Weights of a small GPT-style language model, trained from scratch on English Wikipedia: LayerNorm before each block, normalized queries and keys.
MLP neurons of a small language model. Each row is named by its layer, matrix (up: input weights; down: output weights) and neuron, and shows model dimensions 0-95. Each number is 128 + 32 x the weight over its row's rms, rounded and kept within 0 to 255.
Before each neuron's rows, "fires after" lists the tokens most often just before its 100 highest values on Wikipedia text that the model never trained on.

fires after: " W", "w", "W", "Br", " Ra"
L4.up611 [174 104 100  71 146 127 118  84 119  97  85 111 169 122  96 133 105 237 130  95 112  76 108 147  65 130 134 203 160 120 168 103 182 125 163 112 100 132 146  93 148  81 159 165  85 172 122 111 147 111 118 152 164 173 117 178 113 142 146 112 106 100  98  98 150  99 122  93 192 157 144 167  95  92 147  75 157  97 128 120  91 136 117 174 138  89 144  92 216 132 168 126 129 173  90 155]
L4.down611 [ 76 101 119 100 110 162 134 129 185 139 144 118 113 120 134 127 165 138  90  88 154 121 139 120 144 126 126  71  86  99 165  97 162 180  91 154 114  91 143 132 127 173  95 128  92  93 129 103  98 103  79 151  84 109 134 123 141 145  92 142 214 156 178 153 139 189 109  92 184  78  81 146 183  95 122 127 123 111 200 135 151 110 117 110  99 179 156 135 132 178 137 127 105 145  83 199]

fires after: " as", " and", " the", " became", ",", " a"
L10.up484 [ 95 135 191 115 112 174 187 175 117  98 131 121  78 130 218  99 135 139 177 143  93 154 151 128 128  74 172 123 151 138 114 130   0 124 176 153 115  87 181  84 125 169 145  68 131  99 124 106 119  94 134 123 109  78 153 179 106  86 116  88 104 113 120 153 120 102 162 142  90 165 166 143 112 107  98 105 135 135 147 121 154 130 109 136  79 138 104 162 142 160 126 101  76 139 141 148]
L10.down484 [ 65 147  89 131 155 103 180 134 189 134 156 116 162  96 156 190  92 123 126 156 115  74 160 156 160 136 131  75 120 155 147 138 119 112 180 144 153 146 204 161  73 129 142 127  87 111 108 134 156  91 189 112 163 105 135 134  53 127 195 124  89 133 105  99 105  80 147 163 125 128 148 154 134 105  49  88 164 148 124 161 197 115 197 160 132 141  90  96  78 145 127 143 165 102 123 123]

fires after: "s", "S", " S"
L4.up325 [128 102  94 176 136 141 130  87 106 124  79  83 149 182 108 155 129 116 138 135 124  76 116 140 124 128 119 136 127 148 110  89 163 124  93 140  64 140 166 116  83 172 134 108 144 112 123  78  96 164 166 170 148 140 113 145 118 194  81  87 150 115  88 141 149 126 142  58 191 126 116  64 129 202 162 164 121 110 108 126  66 187  99 119 143 107 150  96 120 124 113  80 137 125 110 101]
L4.down325 [143 113 140 146 184  86 142  85 112 169 138 145 153  64 142  70 141 131 135 151 115 126  83 146  67  93 131 159 140 102 136 143 139 148 111 169 136  83 151 123 135 129  89 152 188 113  65 111 141 131 139 154 154 123  98 141 115  91 109 136 101 126 142 100 123  97 124 140 139 169 114 100  96  88  97 107 105 120 154 132  88  73  82 139 128 113 119  48 180 111 116 163 110 154  92 114]

fires after: ".", " |", " Apps", " Sc", " Ken"
L3.up775 [131 125 140 124 177  86  64 196 164 134 141  93 168 142 130 102 154 119 117 152 192 169 148 154 133 101 194 164  80 146 145 125 186 135  78 125 132 157 131 136 194 141 140 137 145 166 102 149 132 165 135 134 115 106  94 101 112 111 153 121 131 124 170 138 128 131 185  97 158  95  57 156 205 133 111 114  84  68 145  96  83 119 210  92  94 121 102 184 122 133  80 115 128 135 124  54]
L3.down775 [119 126  73 166 114 162 129 114 144 111  93 117 122  95  96 173 105  52 147 140 102 130  66 112  62 134 104 101 110 110 136 105 118 105  89  84 100 135 142 133 126 140 122  93 132 197  90 148 107 146 172 129 122 137 153 118 121 105 121 143 137 100 150 124 128 127 151 150 154  84  80 116  91 163 126 113 137  99 189  74 148 138 138  87 103 136 127  97  86 130  50 167 172 176  92 167]

fires after: " ", " E", " Con", "D"
L2.up457 [100 152 105 128 112 103  83 119 150 160  89 158 131 166 112 166  88  96 137 152 151 113 227 141 177 156 132 197 121 161  95 128 113 101 170 140 132 142  78 139 135  85 117 130 144 126 127  70  85 164 178  90  92 160  66 144  81 164 123 135 166 130 122 128 175 117 124 151 129 150 135 109 135 115 117 155 107 184 112 136 121 153 169  95  63 155 129 124 141 103 161 103  91 110  94  96]
L2.down457 [103 138 143 147  92 104  82 109  90 144 102 159  90 100 110 182 114 151 135 162 144 151 144 116 124  89 148 171  87 126  86 130 181 132  86 109 155 119 117 144 118 148 132 101 144 152 153  78  95  83 128 137  62 173 130 158 104 102 128 134 120 153 135  87 162 140 120 129 158 117 151  89 110  71 137 131 176 137 169 147 184 138  92 129 116 101  98 156  72 106 142 120 171 145 139  65]

fires after: " ", " A", " Qu", " Sc"
L2.up324 [127 160 140 118 126 143 114 111 138 174 110 113 116 156  94  97 117 130  86 192 130 117 175  98 112 125  74 141 124  86 158 103 118 137 163 168 151 102 127 129 153 110 170 162 159 153 109 100  86 141 107 202 137 118 113 118 185 113 134 140 146 108  83 131 153 129 101  96 114 106  81 151 115 150 117 159 148 168 115 101 111 156 131  84  89  75  90 204 135 119 135  82 105 157 105 150]
L2.down324 [ 67 152 132 114 109  93 142  80 123 135 141 111  78  99 119 164 106 156 171 132  91 118 188 127 156 154 170 195 105 103 165 139 135 208  70 108  47 130  92 107 141 103 180 149 103 136 147 176 158  87 168 127 124 101 170 139 174 152 152 124 164  98 141 171 128 166 116 159 125 131  89 113 149 112 147 143 123 126 119 192 160 171 127  78 145  84 118 109 131  96 168 144  81 123 101 107]

fires after: " ", "-", " T"
L4.up143 [138 134 114 101 120 125 206  81 163 143 191 154 115 156  91 133 162 138 151 101 150 143 116 161 103 116 143  36 102 115 134 129 113 110 135 157 158  81  71 104 157 134 154 152 114 157 110 150 122 142 123 120 121 158 104 112  72  84 159 156 135 115 137  91 132 166 153 133  83 149 142 101 141 131  68 116 176 158 144  94 107  98 131  94 131 138 119 120  95 140 144 104 144 139  83 133]
L4.down143 [ 38  79 138 175  77 128 169  73 162 124 144  82 140 130  99 155  86 147 120 125 175  44 147 139 108 120  75  77 111 159 113 138 121 107 116 177 176 195 136 176 104 131 163 115 148 122 141 137  98 153 159 139  76 131 123 155 129 117  85 117 121 122 139  70 112 195 182 107  89 141 157 152 138 134 115 116  62 101 117 136 160 130 102 152 103 152 126 131 130 131 138  81 161 115 119 144]

fires after: " F", " G", " C", " non", " semi", " mid"
L2.up445 [174 161 127 134 127 142 115 142  70  76  96 147 173 117 127 100 137  43 136  99 165 194 109 110 104 143 119 131 160 137 112  94  92 154 150 127  91 123 139 108 101 157 210 174 152 130 135 163  70  76 135 107 127 132 168 129 120  92 131 177 116  99 153 180 122 152  80 139 118 124 156 150  85  71 132 122 104 134 120 126  96  71 136 113 138 118 137  95 107 149 153 128 103 135  85 164]
L2.down445 [101 127 171 138 145 131 121  79 113 155 138 121 124  71 123 164 151 130 128 188  81 129 149 160  80 143 116 152  67  75 147 121  97 115 137 138  96 135 107 108 134 230  87 102  94 106 179 204 133 121 111 110 152  99 138 123 126 183 163 164 151 158 115 119 134 131 114 143 122 168 117 122 126 189 150 169  72 143 154 169 139  85 131 131 173 146 158 164  81  82 189  60 106  69  93  66]

fires after: " con", " ", " c", " Con", " pre", " C"
L4.up404 [112 143 150 135  73 111 130  86  88 210 146 145 169 105  70 144 105  81 185  80  74 167 111 175 162 153 147 105  87 116 159 154 127 109 113 107  95 150 132 143 136 108 146 230 131 147 108 143 152 156  99 129  94 177 127 170 127 171 113 171 157 120 181 129 121  92 122 148  98 145 132 156 131 100  95 175 132 149 114 153 101 114 130 126  99 127 130  93 105 115 130  44 125 116  97 152]
L4.down404 [152 123  85 128 116  79 161  79 141 139 115 132  99 118 186  68 166 137  94  65 170 106 105 141 141 115 105 121 144 179 155 165  84 153  83 137  92 197 138 132 174  88  97 124 136  75  88 199 126 148 149 135 188 126 140 127 148 137 142 144 110 172 120  70 144 143 141 148 123 134  73 140 143 157 164 142 110  77 237 114 160 134 117  97  93 148 141  81 130  62 185 108 174 131  88 114]

fires after: " as", " the", ").", " a", ","
L3.up303 [133 102 156 169 114  97  81 147 104  68  78  97 129 121 195 132  92 149 144 177  53 105 148 174 148  73  99 135 107  70  89 150 118 159 167 143 157  83 147  98  96  92  98 130  91 137 152 152 105 139 110 114 119 130 122 135 138 102  59  71 109  91 184 182 135 123 118  68 144  70 111 133 117 183 118 104 131 146 121  96 145 119  55 158 219 150 155  83 186 156 144 162 126 223 149  75]
L3.down303 [113 139 112 109 163  96 135 137  97 153  98  69 104  77 135 179  69 206  83 156 103 127 162 129 144 139  86 124  91 144 125 122 153  94 108  97 151 109 121  99 136  58 126 138  96 138  78 144  55 131  86  83 146 199 133 204 176 151 158 170 105 112 126 149 195 113 121 172 130 141 143 134 136  94 130 132 179  51 121 117 148 143 164 188 160  99  96 139 127  59 142 117 132 112 129 145]

fires after: " re", " Re", " St", " made", " be"
L3.up421 [129 151 134 113 155 100 151 130 138 125 153  89 173 134 104 162 143  86 164 111 141  98 119 121 124 165 151 103 165  75  98 144  86  55 153  93 114  89 175 126 149  94 179 110 146 168  78  95 105  51 158  92 155 160 142 114 115 102 145 151  89 118 105 120 109  76 131 109 106  69 130  76  65 124 103 168 171 109  91 152  93 124 141 111 162 142 153 118 121 127 149 146 130 154 155 145]
L3.down421 [113 130 136 132 141 143 130 145 152 157 175 112 140  84  90 185 172 105 140 127 143 102  66 169 126 163 133 117 137 131 111 157 121  98 145  94 148 139 122 126 119 137 110 140 115 140 193 117 152  87  95 129 128 155 144 134 131 115 147 124 148 119 138 166 109 149  96  89 170 154 115  71  74 104 124 187 150 131  73 115 123  89  90 157 105  98 187 156 134 114  64 135 158 133 130  65]

fires after: " ", " |"
L2.up827 [ 92 194  96 111 107 126 111 178 117 131  74 158 124 105 115 132 103  97  93 127 172  77 110  88 131 126 113  80  54 175 187  89 151  60 148 125 162  77 156 148 151 129 153  86  95 100 145 174  63  55 121 136 130 193 161 123 124 170 141 161 116  94  53 117 146 102 111 100 118 153 146 126 117  88 132 142 137 141 115 130 159 116  98 110 139 157 103 138 159 134  94  77  79 162 138 131]
L2.down827 [135 116 103 102 100 114  98  94 122 154 150 108 150 139 202  64 175 140  83  88 126 106  60 176 143  79 135  99 148  55 172 114 112 171  63  76 119 163 129 131 145 117  90 133 131 174 159 142 169 123 154 116 166  90  93 156 121 145 108 153 105 142  77 111 104 120 105 195 139 134 126 107 190 163 123 118 126  90 199 164 143  99 150 116 102 182 183 145 108 153 151 181 104 130 121  95]

fires after: " Su", " un", " re", " as", "-"
L4.up206 [105 142  98 125 122 173  91 142 153 149 147 137 172 101  75 149 133 102 146 180 154  83  98 113 149 105 169 125  97 120 187 126 143  65 164  57 190 203 121 159 154 179 132 106 121 137 140 186 156 186 159 145 153 124 114 199  70  92 147 124 115  92 109 117  63 172  82  85 111 121 143  77 146 111 108  90 174 131 118 138 157 148 125 143  98 169 146 107 133 125 157  95  99 160 185 140]
L4.down206 [141 105  46  92  82 100 166 102 185 111 125 137 116 130 101 127  79 105 145 140 153 131 174  97 102 133  92  86 132 206 118  74 149 157 117  99 157 175  93  74 159 128 144  87 106 113 121 112 175 146 114 127 132  98 128 125 149  96 174 175 129  81 116 178 155  92 138  69 107 114 125 115  85 119 116  95  89 170 172 160 125 166 178 154 176  92 150 150 143 119 121 133 149 120 151 138]

fires after: " ", " in", "C", "ac", " of", " \""
L4.up394 [170 134 198 110 134 153 152 107 179 129 197 146 129 121 105 130 132  84 120 129 114 176 132 111 188 146 147 152 156 129 109 122 134  84 122 137 112 170 161 110 136 117 142 124  99 137  85 128 101 156  66 111  92 131 131 126  60 125 126 127 136 118 126  94 111 186 135  76 107 184 132 162 112 150 145 120 136  96 140  99 160  73 129  53 128 150 122 124 199  76 157 148  99 190  79 126]
L4.down394 [174 161 132 181 104 184 108 175 171 164 149 137 109 122  92 112 156 131 119 138 105 206 109 118 174 117 155 167 107  75 152 116 125  93  91 109  96  98 105 129 143 115 129 119  98 107  99 138  47  93 117 122 180 180 145 144 138 127 119 174 190 140 115 153 132 135 162  94 153 153 172 121 109  56 159  84 120 116 174  57  72 167 148 107 123  60  96 175  85  84 135 182 163 134  57 129]

fires after: " F", " W", " C", " E", " Mar"
L2.up505 [190 163 138 144 131  79  94 117 128 143 164 123 182 155 146 136 132  57 186 171  92 194 163 120 130 127 134 105 123  93 128 158 144 105 119 136 120 202 111 152 124 197 110 104 115 121 133 143 131  89  99 153 117 153 121 156 140 123 109 174 116  98 116 148 161  99 128 168 172 102 111  90 132 120  55 140 133 175  63 102  96  76  74 109 126 108 118  76 170  97  95 111  78 166 150  77]
L2.down505 [164 120 154 110 162 113 121 114  97 112 140 110 150 109 103 112 118  94  62 136 133 156 114 172 105 206  96 109 179  88 156 116 127 165  97  92 104 162 149 175 160 101 147 166 129 129 159 129 149 157 171  91 160 149 147  97 134 158 147 110  95 135  86 128 102 154  95 154 111 149 198 105 139  85 121 183 119 198  45 171 113 191 194 125 148 132 125 120  75 146 165  83 161 112 132 146]

fires after: " ", " (", " I"
L4.up4 [117 183 128 131 130 111 140 150 150 123 154 113 122  89 154 174 106  98 100 230 136 132 144 118 181  60 145 113  91 126 156 119 131  96 147 174 116 135 232 158 114 108  75  92 170 177  95 146 111 104  88 110 158  86 125 149 102 103 162  94 184  81 108 138 140 190 152  93 126 133 107 126 128 145 156 124 117 153 152 138 126  84 112  76 137 115  50 157 190 108 109 175 134 173 124 126]
L4.down4 [103 159 110 196 169 147 124  99 105  64  77 106 155 128 148 132  96  59 153 120 170 190 113 104 157 107 183 155 114 184 216  99  81 149 123 124  92 106  99  81  95 177 153 147  96 175 136 134  76  74 109 126 107  97 173 141 171 122 135 133 101 120 174 164 118 126 137 154 153  93 162  80 173 159 138 106 174 137 132 132 139 132 126 165 152 175 123 131 140 141 147 105 175 101 119 150]

fires after: " b", "K", " K", " B", "bass", "B"
L4.up805 [114 128 148 165 100 108 154 139 154 146  88 133 144 193 110  96 142 105 169 135 102  60 112  81 123 123 126 140 136 166 151 163 109  93 168 180 122 134 136 103  88 108 107 123 121 155 172 126  46 180 139 127  73 119 195 181  68 124 135 180  93 132 168 137 126  98  93 159 150  66 117  54 138 167 107 124 120 118 119 136 141 157  91 170  77  97 113 106 107 104 129 175 160 137 111 129]
L4.down805 [113 145 131  92 134 130 121 127 105 150 122 155 180  45 132 131  49 148 134 124 149 186 145 125 110 112 130 152 135 111 125 186 160 160 156  98 161 163 109 152  98 119 169 135 144 156  95  77 120 148 119 123 122  71 136 158 154  72  61 108  69  89 100 126 119 151 192 108  84 162 106 111 121 125 164  68 115 142 121 137 201 143 205 114 130 221 136 173 150  94 173 195  79  71  98 129]

fires after: " W", "W", " K", "F", " C", " E"
L2.up193 [ 64 145 108 144 105 150 142 148 192  77  91 164 146 132  92 103 122 117  83 154 206  86 144 166  97 134 125 178 130 135 145 124 141 116 185 121 110 138 136  65 150  87 141 125  94 140 122 114 156 143 133 163 170  94 163 151 164 130  86 129 106  94  83 134 112 105 176 147 163 177 111 145 130 163  63 112 140 166 141 199 134 107  89  93 153 109  90 152 116 119  99  92  95  90 105  86]
L2.down193 [129 100 117 123 139 114 152 120 133 159 149 169 118 137 106 127 116 176 140 134  89  93 148 115  68 192 117 127 134 154  91  77 136 154  88 116 141 128 144 124 134 131 112 151 123  82 104  94 112 142 128 109 219 116 149 104  89 143 147 144 159 128 107 148  81 141 141 134 129  85 132  77 189 172 150 125 175  83  86 167  82 123  93 152 171 119  86  84  85  80 231 160 116 102 126  92]

fires after: "C", " C", " Co", " Je", " F", " comp"
L3.up261 [122 143 194 111 166 114 138 119 113 149 129 179 126 108  72  98 132 100 129 140 108 138 114 148 123 146 136 174 150 201 185 132 107  94 121 136 103  82 101 133 107 124 162 135 131 167 194 144 118 154 177 154 132 114 101 188 126  87 124 120 133 142 145 140 134 122 161 216 106 167 146  87 102  98  36 115 109  74 132  98  83 101 129 106 122  91 137 143 125 136 104 156 116 126 159 155]
L3.down261 [ 76  76 195 124 175 100 116 111 134 128  94 158 219 156 109 140 119 127 122 119  93 166 163  81 138 175 127 101 152 161 146 148 142 158 149 150  88 106 128  99 148 104  73 187 138 130 133 100 102 112 140 100 150 183 127  85  63  95 119 178  72 172 175 160 159 107 140 102 158 132 106 102 118 121 107  82  98  95  44 199 132 146 147 133 100 125 120 149 152 128 140 151 187 152 134 149]

fires after: " the", " in", " met", "th", " "
L11.up459 [130 148 147 106  56 194 175 140  88  64 149  86 120 131 128  86 162 173  65 155 150 175 110 101 163 141 125 143  98 142 172  97  74  43 149  59 138 140 128 158  95 153 126 183 118 151 133 142  76 158 151  96 126 133 115 148 108  91  61  91 145 131 121 113 164 158 110 129 131 126 164 101 127 114 128 119 139 124  91 116 126 146 128 177 163 162 120 144 142 101 127 130  90 172  79  63]
L11.down459 [110 173  64 115 103  84 196 126 180 166 129  93 134 140 118 174 107 134  89 132 154 141 169  85  87  63 165 123 138  86 191 117 123 174 147  93 201 103  98 165  76 118  96  75 112 159 138 124 116  71 153  92 114  94 157 121  80 165 156 119 138 109 102 139 140  89 119 120 129 118 142 101 157 149  79 114 137 207 140 170 133 113 113 102 143 166 148 153  71 154  73 110 162 154  89 152]

fires after: " Su", " En", " as", " In", " ex"
L4.up18 [150 139  81 117 148 152 122 133 178  85 126 139 156  79 149 157 148  98 126 165 198 107 134 128  71 186 132 132 107 179 130 123  57 117 156  86 121  87 124  98 121 153 174 166 119 138  91  92 169 111 116  91 183 161 122 188 128 111 128 169 113 112 152 100 133 143 103 139 150 117  69  88 123 151 110 121 145 142  86 152  56 178 128 113 128 108 158  96 115 114 201 165 175 170  85 144]
L4.down18 [136 180 107  37 144 186 110 161 156 149  83 135 128  76 153 139 169 158 129 144  85 129 167 102  93  98 123 119 149 160 126 158 158 122  81 104 125 127  93 158 139 151  73 144  88 180 108 113 189 213 195 169 136  94 105 135 157 174 104 133 101 104 165  97  74 137 143 136 161  63 120 157 125  68  93 146 109  95 133 197 181 108 127 143 129 103  58  98 149 128 130  44 133  84 127 124]

fires after: " ", " |"
L11.up852 [147  98 169 181 155 115  78 151 136 122 162 163 124  73 121  76 148  96 110  68 138 105 115 183 143  94  84  96 126  88 116  78 137  72 127 115 142 144 111 150 124 146 139 121 140 104 101 180 125 103 106 189  94 134 159 128 110 129 210 155 140 104 139 215 148 150  95 117 122 184 123 121 115 129 141 116 156 106 141 144 121  94 188 152 144 133 139 131 145 141 131 110 145 133 138 148]
L11.down852 [184 182 159 118 128 173 112 105 160  79 124 144  92  63  98  98 145 124 112 107 185 178 106  72 107 161 127 150 165  70 148 164 138 156 131  90 146 117 123 117  98  86 107 103 141 134 110  15 128 114 195 217  76 135 156 163 167 106 152  90 100  89 115 111 158 100  94 132 138 131 110 153  93 118 113 133 117 138 114  71 171 197 159 157 144 153 139 142 155 124 105 109  88 136  75 125]

fires after: " United", " World", "4", " New", " in", " Western"
L6.up577 [131 117 115 108 174 137 133 108 160 147  62  92 110 176 101  93 146 153 141 151 182  93 150  72 160 155 185 128 127  71 114 111 133 147 128 130 100 156 149  63 140  96 100 184 132 154 168 209 121 163 116 179  98  82 143 157 134  82  88 120 174 146 170 130 156 147 145 155  93 132  96  29 134 100 116 134 109 179 127 146 151 120 101 149 123 127 105 176 131 130  90 149 142 105 125 114]
L6.down577 [130 107 117 120  96 137 117 202 101 108 123 161 102 112 127  96 113 110  94 127 167  63 160 117 159  85 143 161 141 123 196 132 137 130  76  82 173  96 157 167 134 134 193 129 183 156  97  99 126 136  56 177 104 140 136 172 140 143 172 111 102  97  98 133 164 168  91  96 156 154 136 150 167 166 131 153 147 132 139 154 125 106  99 113 119 126 155 116 160 145 159 116 126 170  79  92]

fires after: " \"", "\n", " (", " re", "-", " Re"
L2.up360 [111 134 115  85 168 178  76  49 156 158 125  34 142 120 135 118 142 107 158 122  93 112 114 130 149 142 129 119  92  95 112 162 134 145 177 106  95 106 133 133 143 107 132 162  85 129 133 122 114  67 161 180 126  97 120 150 164 120 148 140 145 137 148 151 121 114 175 103  70 121 136 156  97 127 105 107 135 119 157 145 158 153 135 135 124 171 198 160 190 148 136 141 181 116 166 116]
L2.down360 [ 90 136 141 133 110 100  78 144  94 147 190 136 130  90 111 158 106 152 125 229 143 140 132 154 124 116 105 132 117  91 181  59 153 169  84 141 100 124  92  99  93 147 123 115 132  91 154 126 155 199 129 140 138 187 138  81 137 155 111 136  94 160 107 138 111 133  96 123 148 158 111 133 152 159 141 141 104 169  77 107 114 110 101 163 157 166  85 100  97 102 186  83  33  93  71 108]

fires after: "-", " ", "6", "4", "\\", "5"
L2.up187 [162 106 137 154 112 124 162  44 135 111 119 159  96 139 113 195 125 138  72  93 128 176 137 127 121 119 180  82 112 141 159 103 176 112 204 164  94 105  95 123  85 157 113 132  75  84 133  98 160 146 158 183 157 102 144 135 142  94 116 140 121 143 102  90 133 146  91 134 157 121 137 173 171 147 126 160 165  79 167  93 152 140 125 169 136 147 154 131 133 175 110  97 166 124 103 144]
L2.down187 [107 102  93 164 140 190 154 118 115 160 124 127 150 126 112  91 200 145  99  86 134 171 149 151 131  60 119 146 153 126  98 156 145 165 134 132 204 154 166 138 114 121  92  99  87  66 124 137 139 119 132 147 118 129 153  97 133 121 127 124 139 172  82 173 150 122 141 111 151 116 122 125 108  91 164 135  86 120 133 166 117 133 126 143 101 170 147 157 137 150 147  76  82 193 128 129]

fires after: " ", " N", "7", "en"
L7.up652 [115 154  91  82  56 191 158 214  81  94 123 163 136 170 147 174  89 164 147 106 128 111 108 158 110 139 149 122 134 130 122 120 131 146 107  73 150 151  83 177 152  78 128 149 101 136 160 137 126 124 115 104 126 126 165 113 132 137 134 143  77 119 107  63 139  87 135 107  81 101  95  69 187 131 180 114 165 149 137 121 101 114 141 118 113 162 100 115 115 136 104 114 179 139  76  86]
L7.down652 [127 111 110 128 102 153 160 151  75 124 145  95 156 145  99 213 104  78  85 163 147 147 100 130 130 145  89 147  93 156 164 129  99 117 142 114 160 182 128 103 127 115 142 145 176 104 180 122 121 169  93 139 126 161 125 154 134 150 180 117 101 129 142 118 166 144  94 137 160 102 109 125  98 169 132 162 177 150 132 117  93 115 119 172  76 130 106 156 146 154  88 106 119  78  87 141]

fires after: "s", " S", "S", "as", " L", "az"
L4.up129 [139 168 136  70 183 143  97 133 147 102  97 174 195 127  90 181 132 137 141 103 131  75 111  92 119 149 141 130 207 152 134 122  55 117 127 113  47 100 147  86 122 122 103 174  61 105 119  85  86 185 120 103 170 160  93 145 175 186 175 146 125 157 156 128 103 139 150 132 122 138 128  67 193 109 128 123 142  93  74 116 137 140 106 131 120 133 175 183 105 127 153 125 102 159 130 117]
L4.down129 [ 93 150 153 135 167  70  69 145 128 161 133 109 121 132 152 119 123 130 132 170  77 118 124 115 122 152 124 143 148 130 179  96  92 215 122 155 145 158 152  93  76  54 155  87 115 111 132  78  97  55  77 135  85 127 124 129 130 127  64 157 188 201 121 128 114 121 145 129 105  94 121 125 102 121 142 103 112 177 143 132 105 109 143 110 125 134 152 118 128 146 118 167 116 147  54 123]

fires after: "zu", "tsu", " on", " On", "On"
L4.up879 [107 133 132 101 104 117 115 174 141  32 125 135 142 131 121 140 120 140  84 106 120 141  73 167 151 142 123 135 197 173  83 184  77  93  68  61 141 132 156 129 159 199 128  85 108  98 149 131 134 118 187 115 161 136  74 142 142  89 147 144 142 157 119 124 110 143 132 144  94 165  74 128 177 141 138 130 106 109 120 126 117 118 135 128 143 126 147  59 164  86 117 118 164 119 110 154]
L4.down879 [ 47 144 160 117 160 140 134 130 143  84 131 142 115 103 146  67 134 131 146 132 143 119 122 164 171 162 165  39 113 140 102 101  98  93 100 148 167 112  61  83 124 169  70 156  85 121 136 132 145 154 149 131 155 194 163 130 174  91  56 127 141  80 184  98  82 199  83  47 115  91  92  98 185 145 115  90 116 161 132 107  90 113  97 102 131 162 154 145  95  94 144 130  97 140 100 148]

fires after: " (", " \"", " The", "G", " G"
L3.up875 [111 166 122 208 104 100 143 136 139 119 144  96 101 131 107 151 154 131 146 202 122 121 101  94  74 145  64 118 123  79 104 105 108  63 144 110 143  70 130  80 163 117 173 173 155 145 100 104 179 154 114 133  90  92 173 137 173 115 133 185 126 123 125  97 126 134 103  99 149 151  72 118  91 103  98 206  98 136 119 174 137 161 118 115  87 102 156  33 196 104 122 102 143 151 160 213]
L3.down875 [135 139 141 103  52 127  93 126 131 126 142 134 119 129  93  68 173 141 142 103 122 119 134 200  77 116 135 157 118 154 165 171 136 139 123  83  91 118  88 170 115 176 164 124 120 121 108 121 119 128  72 154 196 144 123  92 130  92 134 154 141 120  95 137 227 143 141 111 177 102 125 152 119 130 124  96  87 134 104 163 140 146 124 122  71 162 132 133 142 172 121 159 119 116  98  83]

fires after: " the", " his", " a", " newly", "s"
L7.up267 [145 143 164 170 109 155 154  67 182 145  99 128 136 135 193 156 174 136 119 125 131 182 113 140  46 147 154 164 160 150  42  70 173 175 185 102 144 141 114 106  84 106 149 109 113 142 129  93 100 143 154 143  87  62 132 172  77  84 115 114  97  91 145 105 169 112 116 127 123 135 109 188  97 170 164  96 183 120 152 124  81 167 130 184 159 121 126 184 183  76 118  76  86  94 105  88]
L7.down267 [112 114 144 158 119 177 172 151  72 122  92  93 115 142  71 165 133 156 183  87  19 111 172 127 146 108 136 146  84  81 181 195  92 173 129 149 157 105 120 133 159 119 119 163 206 173 199 134 154  68  68  63 164  90  59 150 103 152 186 127 169 143 121  99 145 154 124 140 123 147 106 130 120 160  92 109 123 149 163 125 131 141 114 129 106  96 128 114 190 150 106 113 146 146 133 197]

fires after: "B", "K", " K", " Mo", "W", " Ab"
L2.up207 [131 104 122 166 114 135 131 150 114 119 123  93 102 173  98 105 127 125 130 111 102 173 130  97 132  97  44  94 124 155  89 158 123 137 168 135 151 197 160  89  31 115 112 134 140  91 131 110 149 104 128 140 103 135 130 150 145 145  96 136 105  99 117 129 130  84 175  91  76 157  85 144 133 158  92 107 184 120 177 130 118 133 127 166 129  69 138 171 147 146  99 126 151 145 138 146]
L2.down207 [104 123  90 169 162 112 120 100 115 114 132 182 119 131 174  90  94 120 100  73 174 116 116 128  90 141  95 110 142 132 131  85 134 121 143 144 105 133 138 104 140 118  94 124  93 139 156 108 163 171 109 124 185  46 107  97 150 168  88 153  84 112 161  84 122 162  88 154 179  93 125 110 167 106 110 103 233  87  80  71 180  91 151 158 203 146  94 161  83 160 163 159 155 103 108 135]

fires after: " G", " Fi", " Z", " B", " C", " I"
L2.up894 [125  27 105 123 115 150 151 129 166 133 126 107 159 188 131 168 135  99 132  93 132 110  76  96 120 114 109 111  93  93  63 165 165 115 141  87  98 132 150  78 114 136 211 128 121 162 161 125 135 139 155 158  90  95 102 117 119 106 131 137 107 143  95 209 189 152 133 144 148 186 142 163 129 127  86 162 163 132 137  72 112  82 106 168 136  99 165 102 155 124  97 113 104 118 111  73]
L2.down894 [ 78 152 107 143  79 100 149 123  96 128 106 162 118  85 199  99 102 183 163 175 135 136 135 178 128  91  73 132 109 157 192  86 147  82 125 141  93 176 140  37 101 175 119 115  73 159 199 145 132 143 110 181 120 171 109  95 129 178 132  39 182 162 109  89 154 106 122 100 149 127 106 166 167 114 118 159 119  97 125 155 153 125 140 156 115 121 150  95  99  69 125 154 181 141  88 146]